python train.py --positions="rope" --weight_decay=0.18 --warmup_steps=565 --schedule="wsd"
MLP neurons of a small language model. Each row is named by its layer, matrix (down: output weights) and neuron, and shows model dimensions 64-255. Each number is 500 + 25 x the weight over its row's rms, rounded and kept within 0 to 999. Numbers have three digits each. A neuron's up and down rows have the sign that makes its largest values positive.
A block is one neuron, or neurons of one layer that tend to fire together. After each block is what it responds to, as a language model described it from the Wikipedia text at the highest values.

L5.down252:512517466535468516516531502515496556507499499509506489507459491518473517500535507484533495503447499495532505477522510492516551507530509516534450494483466529455534500512506486475525523519485507530482486473519524542502504538499488533511560497534547500502481503537517449478477538512473485536469467511543461497474528507526472485540491520526506561482491535526506424487517473510496480484511493512501459514500481497465511522521484478514500492489547468537488476529469521522487537427516525497518502487508500508486506506492484475471532485517489502490480482517483482506545487519538521526
L5.down277:543511520497470530503511517531481450537475493491467553490526472527440521454491445487491488516446483492522492507501511481504463568449532519457482519523434530533519490504502529513505493479552505496519548511514517485482499487495484505512473500471496534502540486513535486499509498524493532482527527540515486514507503432469478511510515482523509513485545519490529384500489470476491502506502520462475493463536487484499494478496486510504517487518478506463457484525525479510546445485526485504511524482522462510496486505482466491504537481476508517530511483486550484543443477502545500496
L5.down583:522497507476510538486482540484543523491496550538481516518551490514469495493449487521502494557537518497536500479471521478520532478542505476471467526467479574486528441510480540515495489451477488514524462433512479506511462531509503467466508534496468522518515506519503490524482493525493462485471532563468497488487482527519463502506498486499527482542484509499467501501511484535468486532497479532540475472528456494493494522513528498518477503490517483521506489524501474462536476519523525516493493498524478511497495512496492502511516427538507431452495522492522531487515495526523474537
L5.down1192:527484554551528491526480489494466514502498493431459507508502492463520505513493515501529478476450473502520509489503496496501510499469502530440502484472434485508484492481522466525528565482479512523503491575487495508493537490518507508475512487487516526441500493530488506488496464503471512525457546481494490461487492502498508472477511454486479528478498495478522445568498452500494515492520536467475518490501507515525482497479447499488540477534504568501509466506507487482522477545539520513500508535519511488567473513486476523470612509500470520502531497495503522514531511490487520488
L5.down1564:503529486496523475513506490485514529602526527481463489524507514486541523526476512491528493489503499500511527499486527507470536499478544508452502484500521537475511503533520498508477479473467530509471561484465473517514475508519437494526489502523506496528485463500519476503510497462509469467501484552516490478471492467500498550510473506470554496463547479495477411534496497520533441496533459502504473539473475523492501444527540485503512515485507501516488461493444483490499509462508540489523519488498479511531482553474488525499501545512471528471519537505514485518514524501496475495
L5.down1613:497527443526475493508480470540516488515508485506494495551474527508469474530497485480512509503475551523507526494498551523510505508506500538526481471532539497490507500531481478473536489500488482503482492508477523512440512474533460442504446512493505502536505548577512529558466502463501443498489496482490475456477523476499518478508515551482528455514531462516502422509496508490478534480481490547496521489520489483503464507482459495496456565492542503502485527511516477504466505509461540489513490551521489498487488546525533498502518486480498453515512514506490495490484515473545442518
L5.down1761:481501548495522496489500511469507489500442573473495544500492513498488482527490493542469526507488466486484510480509525465475506536496509472456501532519521503443518516498499510472538436492474530480511476459511512507467530519486474528479526481457494480529462497473522524474513542490535551511523475513494517472490480480482451463517501498516498515515501490503435498527543480504463519534471479491505524505530530529495448516508476494483471518436516494489532487491503504466528531501518487475527472469498538475475500455499519494476534487514522535460520483496492487512535477499484507503
L5.down2077:543484454553438506475474484481535501539506498501504490501516515527526537551505542524496495494461499496540469510496479484482539513545469490500530462469560500499546486524487519517506508535486499526510497428530498498541547490483517522509499488498483512494488485562507538501556514478545492525473494484466528511497507482494456486484485458508485476473469538511525469547496558508497465460541503476499490460501524475501505516462509511477493499510531482525509491519513507474491494522487553505482454510534460500491445537494493457464546461539501498493488524485483495528504504485473520507
Responds to: Preposition "in" tokens. Fires on "in" in any form: the preposition (in Uganda, in any way), sentence-initial "In fact", and word-start in- (induce, inland, infertile). Weaker on colons, "&", "/" inside chart and race-time listings.

L5.down108:485525454501474517526507464465505502518480515549540498506513487515509485452517509532545440490482454523466509504519494461466491506499529470492510492470490514488487478547473480509469500473490554486450450493476519534470476561485484488507489503515533525536529495499520505509502492523546508539465521529540499520484514515504496469508480510482533529481513532533504440471530518515505508486505576538513519488491495482531484478519479530513517498507492465440509484540495477501469451498521511494498529482520506495494473481500457492519554500505476508504526482537509512482491503453559476483
L5.down211:472484527515522529500510488526491542513483517523460537491475487456520517520487480478482514482555536487503490500485484476507519522541513521516490528493516522523461477499494485450520529525475483497482491493467535487499491490492478490473473491491482484463476483463500504483480475475499512456484483473501462467496518477487488455457520516469509495509502506520492499498501526529520505483500511510522530484530525471490529484573533477504520531516463551465532502471488494471507518522504484519508496485483520487488526452486510478467562470558521474545466502451527472497503495504511523537
L5.down791:513491493557475519522517487510457489466513471496485521500509479509492524503453492449498479511491464490522495513501465514488499507525538468504488536453463554503438505488496468477508481486475507515480498463514507452548485540525509499498490564498510456483523508487513503506537475492501486508503526492536440497504463500482470529461459501519479479473473488489491446502482494479495511523520467495525456524531504538471507474475499512490541505489498500522511520532489483493521517515492498499503504481474526456451479511497505456530472504512529476481482486517466484505507490449477511523
L5.down929:483479509525496505503495453517462523516496511529459504486491513472473473504507545442487536457543522526492496462492516534459503525525490517526469516513499493504497487500454481475501484505467453470469500497480534499506480474536495501499498505494498497486530541529512503516490491488536481492506479463508537444499469481535545510459489513526498485514525534489497277541511480501481502500521511507493483487473518519479531507544514505502487475503527525464512516493515529503527495480500443503475483511524485487496456539494473496473495484497473506497530516503528516508530494519502517481
L5.down968:476478473439489496525534495539509480518471483504476483507516501507504497498506485505491461519486543478481494522469496492470515472494510509470551495475504497505509484514496475474504493535507461476505501452472460517501541518514536452502499469546497509467497496501445453494518489513493468490471508483490463477515483495501541460504490479496506522472473517477560483492467518513502500487499525502514476485526524476483502528515491527517476545515488518481539495492466510495514484549496494480490498515489511503509455482529494510496529469507517562511481528504495494480488534557573482474
L5.down2362:506530493490480548527487505489470500461543496530523481492540482492501525529514514503468455474510511504495532451514492523514498555509506454516530507502478478517553541463513480510524512494504534472522508532438549519533505522533507488526513519501519482503505506506504549493500507554518487540457525497515510495525514485493497472514486501523525461504521492514516369508548541499489494508509540505510483477480494470504481541519521543474479491491489507479556507490463506503463512527504538490508487523470484483496502508486515520541499471462514517494498548477479509490512513463475493477
L5.down2648:549545480508473553467495463559453536504499504505522447486463528450505496492511481516470525467493465512500511466452467511483501459461518450472477527535523513494471474485493490517466546490482474459455518501488486509519507497502509528460533489523512491502492475520499540506515511516519523495472489482464503481457490450475488529525444495481532512503475484483524444515535473500484506522536477482470504495510506486470477465482522488496498482517457481538511479500513512451519415484494504542508435446522458526507529501495567476515504535486532469482505506498461514494483517467492499499
L5.down2707:518521486495520475505531484556489503505516501516504536510500486540494477471504463476542515468509535523479508484526528495482519494486500504483492542519488512490443515524499556513510482469536471523498517480474480462498535541513455532446485507535475488531490486506508526497520526505492494532480539544503496537488505476473532478460508498530498530540494506507502441524512502525504532477531471524485528459543510493490493475498503458500545503517506477456521481492464527537496514530526479526483475496505492537454474511524529465503597485534506519489491530529494501524543508479503533532
Responds to: Object after founding verbs. Determiners or possessives right after verbs of founding, running, or selling an enterprise in biographies, e.g. opened a, moved his, sold a.

L2.down476:542533497498479491466507490504509485533478446471524473512506505473500531511491500514454489491493518544526509507558501490524521513499479442502504499495522550517475485495472555527503486559496520519526512503479457526561494500553533481487518513486509465506520481470497507493498448536512507440513472489542476472510485505496544500481481490493464517526548491485479589518480512536522482501482463561460501446520490529476494516514445514479530480518505507485524516506463502507535453507486479488534522513495498474467491457519551493511510479529453475484526529443476511488459499506497520444
L2.down2233:512495521500489492489528491518477474479518513501554436496504494485473526492470512472463485507503485516481498524456484467524481487461507491504502525479491523535486485498487499510477480524465538476501533495462499497501493498517531519494494519491505454496498487467516510497505466524484509486507454486504487490520544523560513519531493492491523490509525483481465457444524520502520484461447491522482529490491518554531513519502487466500519504506489551520536496487455506512516512571446481505500535535516457451538516500520503481489528503515478505493484529468490458429476518501516520492
L2.down2365:496514509465498505485480474500506472456490498476493474444533454494493486493471477487492468496477483551507517486496452444486535485502504483538530488516447482517504490486543497501514505502499530509546533519484516518494477484515536479522515489542522463521502498532506493514556525493519501505477495488491476482447513486432485473495454513486479497481531480466487383476463517533502499509512517483541489479469522538478454490472521483496527488473514494528511521521479492543504468533441470538557512511500504451546488500553494517517478481530484506504468489520477505505538505501529494537
L2.down2649:516489489450516505543519544524495511508468517548506476474523493533497496471527545508468509481481503517527474465510491492512512532500485467518482511507483480459490492486486505533464506507506488513544496508520477499506487509464497535512524492494499481540509507501491494488479536512468570546528488493519453483552458523501498464510491487524531528504467458455490509494524470528501509543448480506490486451478515479521520476518496488517551521544511515471509484511486544546537538517506501516485486520473524443523507497506521482498530467499500535483534541534466466502530484493497495456
Responds to: Foreign-title function words. Short function words and word pieces inside non-English titles and names, such as der, no, de, des, z(ur), y, in cited works.

L3.down1135:491530493516498521497512482491474490518504476482501510482503532515542483498509496531491502520504482510487496527534472506502525499490560496512486509513524516520492531471477475497519416479547440469500472504498499520500488559488479524528507507501464494484504496524513483521472431490490484514527485521500486500509505458515461513521515534484489509465459477488513394458515555466473513476458458526497499492501505493527521512478496542471483504506543505460507496491508526523533533519495507484483518508521505480479488518516534483502491479498480494477542526461530476485519446500543470505
L3.down2237:481498520494493475545510502520469488530544520490522506533556512564497463518446493522486453494486451494509481473485463470483509506520504428482485474457477470545486465501488548512512494577518544518514534512517535513492455487544457479564505546462484498467507524496497513513502524481508508555489515495506510520484501521543509516538500443506496502509476503529537524532541433457513499504507538489473511497558504473470463468530488483517495517526488522466487480478508512463499490526514517492529520501456476459531505519521537519520546518501525529518519464474476435517502483474510493539
Responds to: Romance "of" prepositions. Fires on de, di, du meaning "of" inside French, Italian or Spanish names and titles (Opéra de Montréal, Arena di Verona); weaker on scattered word fragments and table separators.

L5.down498:547526453500516480532465523492486487507498459522518510477482513493528486512472497476505526525513467510488499485499468526530476509486486540534450502512494455509495440446507494492566538512491473526535534490511484502486504484513512461473504520495534506503460530432508514511541491489484469558540517484482515511511514483500508516504483507470485465468480487513466568454531518496492510475484477464447505486508467495486520488474500535440510497483562514472519516496524483513501530472484526507498495530484488519515502555491532478471499467483498477492477513497533507511498476520494486492
L5.down507:509498510496493510500487495484456471496498522530504507517475487529484469503491486503511508517509532519509493504510491547496513527489512477475505510507505478491505502506499468472542453524546459559466543516540493519483524512463512467474508509468532488534481508527496463504504475523525533539511521472478514505536502494473470475552503483465473487483506515460536428500516474534472528480492505513523494537490476495487508501515505533494476477490509516467518530503472483498495489483496504489479494523532437513492498543428531504510553536511503500480528489502489549530450499480510529482
L5.down654:500520522563506527548485480510525478488487484486502486488516490459526501426487511494526501479520428518518460531530464496503453481506503494540515497474478527511492488523494508515509503505494479475573502513508426492479464502492511507498479458522484493515474495513456464486537451513508541503501502505522476511577525482529499498474504533545567530491506491488435406491457532528514488501479490525496511542497485542493466536481506488516510473466519503504479549493479554502537460509525497457528515526506502534481477517490505553510476486482463501455493508494487508476498517523495500494
L5.down735:524467496476564473505464493593458507457471500494534440469530493477506548486506498504495541536556471519531537473526500564463473507436476517526501495506475485509457504482471536538545506513477477518492551509479468549489485498493535557480476480516506486489473509569483474499532545505508540513540523488493518526505478490490484506482511502520484479477486519444467502478527500499518503479506538513461505524529517479492474508486511497509458484498472526524488530485513552479516456519474486499505498528536484471486519542478532521446530558509433517524485486495521516512492491540507486470
L5.down1179:458503484486503490530475524485508493472478520489470492465506515492531485493460466512518520516528534503522511475485549507462479547494480453519533518485485532545508493494487472524491525512525524520521528509530518549443498541509502470511521515453489463462477538497486508556472480508528552497515552482470505505499536471477472502461506502495545514529521468524506475506481500500505513465505454529500478567508476506524433486521490439510515523504567509495482535535513489499531490513504544470493544500517524495483463509454512496544480499501536534482517551529541495517468459489476510515
L5.down1303:497500478492530503528509462486509483534499490530479461507534442481541463563496493522545509486505478486521496559536494515461505526474565519479498503487491505538491507469481513497515509501512497515523532482500507523508507500484452526508486514484527506461513518507506499487492513521523487517506539476515505483456495511492514502487504509448496544508485511470563403504521497509495536496524444499499468520501483499482517483479466522486434524497545495493507510422499481524463558475505495499498443522515440474503487537513534493472503495494470496508479465531492460480527477542534482528
L5.down2004:493510510510492517538510488508474458465467483491505495482514535475501469466489507497506481502463483502493509523495499508480492507484481484523533492493477470538474488518454523523483498486476510483517486483520486530538518526540481513533486505502566472478534511479552494528541518499518504465487491493494473485486515466477503492445486516511528539488547501524463406522489520516522533506437519484445454453482565521503464505496539443511522497486476459499488525529488510487526502494452536480488511520532489493540461502471514521529454492519478489524487520531466519507511539459485520527
L5.down2722:499493520507474531520502509532479522494482456525505469513473548532517516494480526544500480490518497492508511491536514490477489500554518492531515551485491459493501513511507513485523502497478502538505493478550446506516538510533480526520484517515502491482507515456502467518497470509507495539468493491477473490479543533482483488510521525534445527514523477526505253515504520515518487511527507489476479496501494511518484505487513496479486501516493488486500502474472516512512487520509508499542486503552505518544500530492514496498552484508478470464497466488500529530496514518539514500
Responds to: Foreign-language title word endings. Final word pieces and articles inside French, Italian, Spanish or German names and titles in English text, e.g. Compè-res, Académ-ie, Bibliothè-que, d', du.

L2.down1290:521492473520464552485490511510491478487448515536489500520487473525534498539464529487457492484478495500498545502494482486475518498498485489469447491469462493516508455471486505513493491487498559524500511494513507486504467478502536504520495459499510481471496503526510546490517468483520514479506483519488526525540499507485504507504492510491431485497478540467474501502509514495495503493442526508483476526490492507461521474503504488504468514488468476467497510495509461468489498487463482500492490494483476490483486519486502504514496532495494496527542460504546515506545471519450508454
L2.down2139:488507509465484502499500499502496536481469458495468494497502516500529500506492522484470477490490552460511481493474506496524525490497496522499488499488435433486503472464495530534533486453455546503510461499542475516499466477514502473497524535480520482479535505489504497505504513513470509522499516488474504549501480473468488509518504504489485476515541522485563387497485531543493462518514487525474494463508491503524505511513483486494513467512499509509470505495472497449496498461493505483519496524486480466501472466476492495537585456515493494498470525525489506515475519521498519505
L2.down2377:473491529500462510501492499487545517493421461499497483511524494521503523482523510492471489497484471473561476486494537477515498526489418476455464492466480501475501482525492539500537492509466492486510493473536465498488474498518483502487521518526486468546565485484484524513497510526482493496527509491517501520507529507540512459549473485478517508538501536517504526463502471513516470469492516501491479518481515493490484502518538482505523478505526476477511527471467495492496479530481499511505470487483465524468517503489516537526551493511480475482462520574504522516541497514481484476
L2.down2500:520509504556521537500491475506531513524516493534484489523522535497514532506542467503511498515480510497517470514467511486495500515495488471468490497480501523473512519501509518505479512503502555494521533500485473517511493524531475501476513497450507539499526503546511481472509504493491503505516481511507493492520509503472438524501486517496492465482533516484518351476498445474511496538441529521486499512524468471500524491507440497503511530521514498505498492515488479537493452534478526515469463485490456501490483527488527499529546494523531475526516513516474469487516478524490525434
Responds to: Sentence-opening prepositions. Prepositions opening a new sentence or paragraph, mostly In, As, At, Among, Between, before a time or place phrase; also "in" starting "including".

L2.down548:501522487498524459499499465515493471459521473482460472517522489483489518464492520521468520484483485498521497506500496518507519487529455516524520504519529530509489517465472504486473486519493559547498469513528525501530428510470509492541533438521543427525516481514479519506513499500530504499469528464462521481496479465515485498470481505524502499512474467500503485516535516527530503458499519512492486538524499514519494526461471525483483474495486517481470517534495500493520530477470527510528500503441476471527534464492544502465472512517458525480488503530495485499470481456523507490
L2.down782:502500526503472554457490470475536479487526526478476534504520474516507472474536515473509493481463506492499489511494500431458484496505490508562466505492521527500472537513496524507474473545497475498477481499533503523488499500492481471500491489522510522486455508501531455512506504479513523475492483490479537479479443497463507456509478577493488487474485507495525507525431518548510481521519486510460450488470496467528528487499504493523462514503516546528487514508444474514516508464520488548515543536530505589489534516523493459500483462486493462477525494527507488474465501495512465485
L2.down794:521506514502502512531515566492502494507482474492503501484490498548503531528475540494505504469472485542448494477479510475500476511494518466510499502518496547529495511485495525478499507514512480507489497485487480516537523444536522527545520483502512505530453492458443435508497488510522500486450529484536486506546480479463503533465488549518551507494473481518464408505457490543513474482516488494506504481534491495516493474521535440484497529463485518490517496541479492480475537439493461519503509489491503533552518476530500495491455556509533484478471472453498505457513469509486484472
L2.down2185:492507520507512548498519481513513529505473472520489495498482487499495514491460490498522479467507483521509491532483515492512529512499493511517494515472508536482468514514527503493525506499518527486487478515519499512480468536555444472496486475469524491539505491500488473480493517527488510464488468465518474481468490518509497481459511529469485518526503519507511275483510492491502492537492501472476516513484492530510488473560475492503499507489516491495512491517497504449495534501494496528518508509482514541506450505504508474492519485516530489502497497530466539496470528478520517452
Responds to: Founding/creating words, name fragments. Word pieces of founding and creating verbs (found, co-found, creat, directed by) in biographies, plus second pieces of names after a capital, as in C-ody and C-odel.

L2.down653:503470500519477521533456472463496540479492500510501531523528494543489527466532481506508485468454479526522459515479484508527525529505486516542448494522525474522531528460492524523514495490473501491549472512483512481541474443535484507487527529477532529471462516442502536484516528497499525484492521498483536495472433477522518485489479514491557492479498458522509459485488514519505480522486511482542523505520483454518497496510514494532513487462481477502512511507530474520488529447491476512478518507492482515527519468540500515532500469489494505496479509498493476486488507544521491479
L2.down1093:496504497509524450523480479446512496445503491494526493491524453493517497494476473518548506508552513505532504495484504509522504506502465496508467516520516505466505502491511539510533471529529492495457493534511548511510441483513517489523494491481507520460489484472509507464509496490477546485518501516499523486458508484509503506476457487508495485499533541551496511484480471505465488473464523508533517513506494451486488475532522496498479479493490491468521519531500527508494501465478495473556494507505501478470493480516494527502457505494505527515509543503503482527491504526500528479
L2.down2355:497472450489495494511474518498489518484503528514502490514491495482516487491510523478542484506573502495508467521471478533496509531508492521460545530457522492445474488513487476508515475493531528510515467509522483506512514459538496484503514534474522484494508513477484474543495480538518506484520456491495476534490517455523496535534460476502533483524527518504495378488491473515485500448503515477510521500484536509474482525500492437512519495478475514489485455525475468515450534530464523527500513487519505517506507488517512537508548488514487482510474550509546513490512477476499520495
L2.down2756:502503453476514472522492512471467524571495485499539501497535483517526497485461537486441518472492474526469469482507526567512550465515475519459518491514503514497500559477490491490501479445508531465512518494515536521472472469483499512530502529522474506491501497473513508513505475481496553489472499456486502490478491515527491528504498518500522460534496517513504517557515557542505475476499524463473461499542454475477513481501479491512505538501489503489505520479518519480506485497480523501503475517522471533462531478544500479510488463521542491483524481499506528526510521516473506506
Responds to: Season-year range endings. Two-digit year endings after an en dash in sports-season spans like 1996–97 or 1998–99, weaker on day numbers in dates (January 19) and other number fragments.

L5.down274:514495508540500472548520511498470525464535490501535500485481478511525477476494473534472528458528501512503489467533543515526514506506523491489483525511507476516530566474515468541491517528519493512514524504508515524507512457476541498529465506489493528500505501495539520494466514524460493492511510530529516493505490501481462515493505517497476514550476499470515598500475520481539477464492525462522491497478485540549527486520491493471500534493509479521484488504484500450440487503486518511476534505493477521478504542477482479514503495435480518489533502485491519470498562533519494507
L5.down314:540508504496467491524521493520459519491490530507468492511447539489511527478480494508509498455470464490506477437507479539524515510495502518556450544455511513510493505497476482503547490471511480475475507469544524519520511484503521461475486489516489475506525511512519505502456466496493495468473532496521533505456508522478523475507527534547502493542506490496468555500508503467523484462481536516520512451518531488503538499459493520525536460482499526528485504530469481500477502464538491534488483545519485525492502494512511498472484481492468513519539487508474554469502540511515515532
L5.down1037:536495496531497508485496498472471482473503492476495484494492476548526462484528489516467539502480538497492533479539482474534481512507511540461529498511467460477479482501559479499449503530512480539515519479521540505515512467501514511499506471537531471496513493508498499513444502494480467508496520446498499449500540489506462499505509505513505485493481512519484401511487495488508547471482496521555485469437531489477505523517510470477459549490491493464501481452545505426509493498459466503468516490482512481505458532542484491519537503535467526457483483477511496483512491466518496494
L5.down1164:508549505495474496546475500495493522438486514500491471500502487527508507515485497504487477528491495478507465511486530539490527476505527478584544513481475513500515476527492463526487569519512510501518481499489479472466552524481464478528478480523497537497469504507530490489483474505489500485514520503516506515531450488510494495483515508486494496474485524472480576525468511493506494497578533510477526550514535482512498518504506501494509533500500482468506477500504499524435471481492435492496489508498507522507482545510514490538482516487499483528494519491449529479527477512463535476
L5.down1221:528506490488520511472446499523559523539550515512525510541489534520531494492492541493479494508514541502462468540503510489486492477502500468477507463515450473505501516503500484540489539525536536518566471464521518527529485503506502476506494476502497520459474477487466487476515503503497515507472490482498500570474510471518550498525508488491536532498467542519511483507497534488497479523484491493469528506504467529479506524516507529519461499498555525516485502488515528503527501477491469443485513501495495508514496532531510508515514496485503480452516481451493472520520471514536523431
L5.down2028:479519493488483522471548542504501507479519551552487546471495494503509503437494480492458492453484517471436477484498486513557517518512468485499512519530517457502514500478510496507500489471524479481551503494486534480542514549479485525532471492474510473488467499584507500499510479521495522555482523506517469474476494492535479472473497522490520501504517501501493492523479502504478487452514521474498486449524505488509503491557526468475494443504484493470523486540482536501441514505507508511511475554511500542460497482482505538493517544495483449481486485489486484517464504524475523482
L5.down2297:478472532495506466500483486464476557520535503497462488492495454501482430457482507546489492533507521481511548504510467505528523487548497460503498507460466496513497480511523514501507503472485461510487513540509482530517527508513527441509502492527496481484524505495469467519520523492487521484485523514484519500491538529536456476517514483523506513484546488526487371554523524504487516514515529454553520482484522482493489523483496478496520474485507537519508507491502507520497472509534503554505497505459483535514498487503510497493584501494483536501484511497501507496464532471484481495
L5.down2626:471491490498480462496512478507494507482502464510526471517517505522518497480569443502509465520491524525454478489517515522522519489473488521531498480505505487485478510543499495510478487543480508499464525513485528481489496484496531515490477503462507512477537542512526504480472513511479476493564485484502445472487503520489540523491510459474529493479516530506490463504523510488512508479493547552488531528495519469526519553535524526498473471508468490456491488493507488491520510487517488500500519498507533494513528493461508476465501458523516473461523524501507460519507481526469470528
Responds to: Count of games/seasons. Number words or digits giving a count or span in sports and career stats, such as in six games, four of 20, and 1959–60.

L3.down250:456550498551536465516502537492550519493513494459508498495460516493523505485548483499486469520553553490497461514509479509502497540487509526487533500522524514540477530492504506450505569535540470458497521544498457497489512546509473532520501474554545544493507479461492524490510446477487514514539510482508454479498531492470513482512495472492461489481464521524512479493469495521525510500518495464520493522482442509523495467500518504450509457496504497513527495463504496538498472470497508459466508498491514531459470500504544492505497500510480482473517502547512479535525455552529517493
L3.down1285:479505509515514507505498488508511454501491470520514504504477505471490537530462534469536470505485462531516465509519491476502455487479516498438458493503484565480498518492489496501481508516490503475498523471508513486457494517467490481498518479462516488498532498540475500496505518503476491484488497516518530503539528485488516471507498487532493524492507520552468341509543499526534454550463496535484525497519479501506533481503502511498509461523534532503494510532510475489522477494443523505503499511504495562507480527517535500515560505486499466512477506510529483488537511519532488472
Responds to: Word-initial "in" pieces. The token "in" as a preposition or word-start prefix, often after a bracket, quote or line break (in The, in-cluding, un-in-habited), plus ex-, es-, Al- starts.

L3.down1548:505474479485472457477532476528518475467468482528489464518527517497518494505458470527558523512523533503479489497545498488470459539499473474504483488523464483497496468445510481521491547489458507489493482493539483512539548444531501538484507493516541494531566457550479504526509516470529532509519503524480468516482501532510516528496476475496517457505466499480522470476539438541538526487488504523474521435494491498511496511496480517508480491511488456508513526516488498481554499514456527494511486523560495514501501495482532469502568508490489524489517483495483521455506495520539521509
L3.down1682:542495506482482497501494543528465503517514483513470504564492500507490505449448486457474512529508537483512464507538524448495477493493472570530521480496508499536475522538526475526538470522488538460489470532464529466534520501483514508527493510506503470508482492495539494496529485462465507530492505549516482482522521486517503502507534496445494468525494562500507489472506563482480497487491499521507497479470445497460524499514519521479468493505453505497524554489455501536530500459537491523525504501523505505464513473511471549503508525533478512457478520475543481493503497487512517518
Responds to: Object determiner after verbs. Determiners and pronouns (the, his, her, their, him) opening a direct object right after a transitive verb, e.g. dropped his, released the, filed their.

L3.down434:539460524497497484489490489509507463502520500497502509516484515492461516518510472517507468479500496516501524496537448504481557478504510478464527522510558483481465467525516510482485513450485527513487498505500486512521527480498463425510501475492495513478472498482492551498535492473454484491484509498533489492487477533485469510480442509538488497525541514496481590456480462473492463478508468487486544514484557496523482500475486497459495497473498481557495454491542516485481452544478471507484465521505521456509466519462514492481476488558476485474473491490497535528525506502482476507
L3.down2496:537477449501491518514485568539494536541480509492519494515483508492468486473507518496475484517501461511537507478559478482492480504489465527552483495505483502486487507530449522555500461479451474524490482505513522514504474509489457487497501453486501466520467519484510500481464507470489488476475487481488522535473467527509527483456499508516508522536534502463499418467540499423533517515461476492472501493515481520474466522579478452515476466484529489477490494514491505501485530482500515476546453472473496488556508495508482509530461465529496531490511496502533538538488522505488514561
Responds to: Season year second half. The two-digit second year right after an en dash in sports season spans like 2017–18 or 1994–95, in prose and stats tables; weaker on scattered mid-word tokens.